Part of a small language model's weights: RMSNorm before each block.
MLP neurons of a small language model. Each row is named by its layer, matrix (gate and up: input weights) and neuron, and shows model dimensions 80-143. Each number is 50 + 12 x the weight over its row's rms, rounded and kept within 0 to 99. A neuron's up and down rows have the sign that makes its largest values positive.
After each neuron's rows, "fires in" lists the words (lower case) most often at its 100 highest values on Wikipedia text that the model never trained on. A number after a token or word is its count.

L10.gate341:53 50 52 48 56 34 53 45 68 46 36 71 55 57 64 30 60 23 48 61 51 43 45 47 54 54 53 37 61 52 44 52 56 61 30 41 44 48 48 41 36 46 38 35 44 50 72 41 72 40 38 63 53 42 61 34 57 27 45 13 63 57 69 38
L10.up341:52 71 75 32 38 38 55 43 54 55 58 59 56 35 55 39 56 36 44 57 41 72 71 62 61 44 34 39 56 39 57 39 37 41 43 35 45 40 40 42 46 41 30 37 42 43 59 47 52 46 63 48 58 34 63 26 47 47 42 37 50 49 42 46
fires in: "an" 99

L10.gate25:63 38 53 77 39 39 54 53 57 76 43 34 22 56 59 63 53 42 54 38 45 51 59 50 49 49 41 60 65 57 54 42 30 43 43 62 64 42 47 62 44 43 38 54 58 55 49 50 47 36 52 52 44 50 35 48 43 51 44 64 58 54 52 43
L10.up25:61 60 49 61 54 42 41 49 75 40 45 50 61 28 52 38 43 49 41 25 55 43 41 45 54 78 41 51 81 59 49 51 43 58 44 44 61 37 48 28 60 63 69 34 63 48 56 52 60 55 55 71 55 46 47 60 49 42 46 51 36 55 53 35
fires in: "as" 87, "than" 11

L12.gate261:52 42 53 55 44 59 39 42 74 67 46 49 43 46 46 67 52 48 48 38 49 51 29 73 54 70 49 53 50 45 61 57 39 43 48 53 60 45 54 29 46 82 47 54 50 35 67 48 21 54 72 50 65 37 42 61 57 42 63 41 59 51 46 34
L12.up261:41 63 34 54 42 72 55 46 48 73 49 45 49 36 37 64 56 40 69 40 57 47 51 60 48 71 51 43 50 43 61 66 36 63 39 49 38 54 49 52 51 60 35 41 46 45 46 38 15 61 54 59 62 35 55 57 41 33 45 46 37 31 44 58
fires in: "and" 33, "to" 8, "as" 5, "was" 5, "by" 4, "he" 4

L10.gate381:66 46 54 70 45 58 41 45 86 62 37 53 40 59 66 49 46 43 46 44 69 52 37 66 64 37 33 53 66 51 62 66 32 64 38 57 42 56 57 38 38 59 68 66 42 67 54 45 68 60 39 55 52 64 53 44 63 49 32 61 66 44 47 48
L10.up381:75 62 50 49 43 54 70 52 51 51 55 61 37 38 62 74 35 40 42 56 44 55 28 57 68 54 58 65 77 35 39 64 47 51 49 53 45 10 48 14 21 44 37 35 62 39 48 58 59 63 61 41 58 51 35 46 52 53 48 59 55 71 54 51
fires in: "while" 29, "than" 19, "when" 15, "because" 12, "in" 5, "as" 4

L11.gate359:50 52 58 43 47 46 57 56 56 60 42 50 41 74 71 39 48 34 51 63 59 43 75 61 70 34 73 31 67 51 60 63 51 52 34 76 46 61 36 57 34 71 37 63 58 37 64 43 59 36 47 43 44 42 57 35 58 58 72 52 44 63 48 39
L11.up359:45 65 51 56 26 42 32 51 60 58 50 55 65 56 66 54 46 43 45 50 63 38 42 45 52 57 33 47 52 55 47 58 68 62 46 51 36 47 62 46 63 38 61 68 46 87 67 50 56 49 46 70 39 38 39 47 61 33 39 26 52 46 49 66
fires in: "more" 25, "most" 13, "very" 5, "all" 4, "well" 4

L4.gate93:68 60 74 45 53 77 43 61 58 66 53 58 54 63 56 50 45 66 44 43 73 64 49 65 41 64 45 46 35 72 42 67 51 40 33 62 48 68 46 36 23 55 65 85 66 52 61 38 62 52 47 36 63 40 42 31 54 38 55 34 69 69 54 41
L4.up93:57 59 37 57 69 47 46 63 59 59 45 30 32 51 39 37 36 58 44 41 57 42 46 52 37 62 31 40 50 40 68 55 63 35 50 59 40 50 41 36 49 43 30 60 62 78 62 35 69 54 33 31 48 47 26 41 35 40 43 39 66 45 30 48
fires in: "most" 43, "celtic" 10, "chief" 7

L9.gate50:41 76 64 52 68 46 65 33 73 47 42 47 77 56 61 22 62 43 54 40 50 49 43 43 53 72 47 38 40 37 44 56 65 47 54 41 68 40 37 51 32 50 62 43 68 43 62 54 45 38 37 60 42 35 63 45 42 34 43 41 54 41 59 53
L9.up50:55 45 52 75 65 61 45 48 45 51 47 53 39 47 53 59 48 46 52 29 44 59 69 60 62 31 41 31 74 59 48 37 37 54 41 57 30 50 40 50 43 49 45 53 46 48 68 40 50 66 66 55 65 33 51 41 53 78 58 24 48 45 36 37
fires in: "an" 78

L11.gate169:65 59 73 36 62 45 48 71 70 50 49 54 40 64 62 26 63 56 44 39 45 54 59 70 60 65 63 51 52 54 55 32 36 55 39 53 41 51 38 35 44 48 50 47 56 37 58 66 59 45 59 62 32 19 43 46 44 41 50 45 31 55 82 56
L11.up169:74 62 67 57 65 43 44 35 78 46 46 47 47 47 46 32 49 44 60 69 62 58 72 45 51 55 56 58 41 54 56 40 46 45 49 60 37 31 62 42 57 44 31 54 47 56 62 45 50 65 60 64 54 61 73 58 84 46 72 41 34 32 45 43
fires in: "an" 48, "as" 21, "a" 19

L12.gate388:37 60 54 48 44 36 51 45 66 41 37 30 41 70 55 62 73 19 47 60 46 49 50 71 66 55 40 46 45 53 56 46 32 59 54 44 48 47 44 43 42 28 42 32 69 47 78 42 58 53 68 56 54 45 58 48 46 56 58 52 50 52 70 39
L12.up388:46 59 65 45 35 53 54 38 43 80 51 52 38 33 87 31 56 47 67 62 48 53 73 61 64 45 49 59 63 39 42 57 55 43 48 37 57 58 52 53 43 38 19 57 52 37 61 41 40 58 44 51 70 49 48 63 53 56 62 41 45 37 71 44
fires in: "an" 79

L11.gate0:47 42 58 58 42 58 36 37 63 56 41 44 40 32 53 49 61 37 49 45 41 48 63 68 33 64 35 48 47 53 57 45 58 35 55 43 66 59 48 54 55 43 51 41 50 29 63 47 30 54 55 52 53 31 44 48 50 50 48 49 55 60 64 14
L11.up0:55 40 46 40 56 57 50 59 42 47 35 63 44 53 53 61 51 40 32 33 43 39 28 37 58 61 64 58 50 53 45 45 50 40 52 37 54 54 46 67 61 56 38 51 36 42 61 57 67 50 59 66 61 62 59 74 37 43 37 43 35 54 57 47
fires in: "he" 47, "was" 22, "she" 10, "they" 10, "however" 4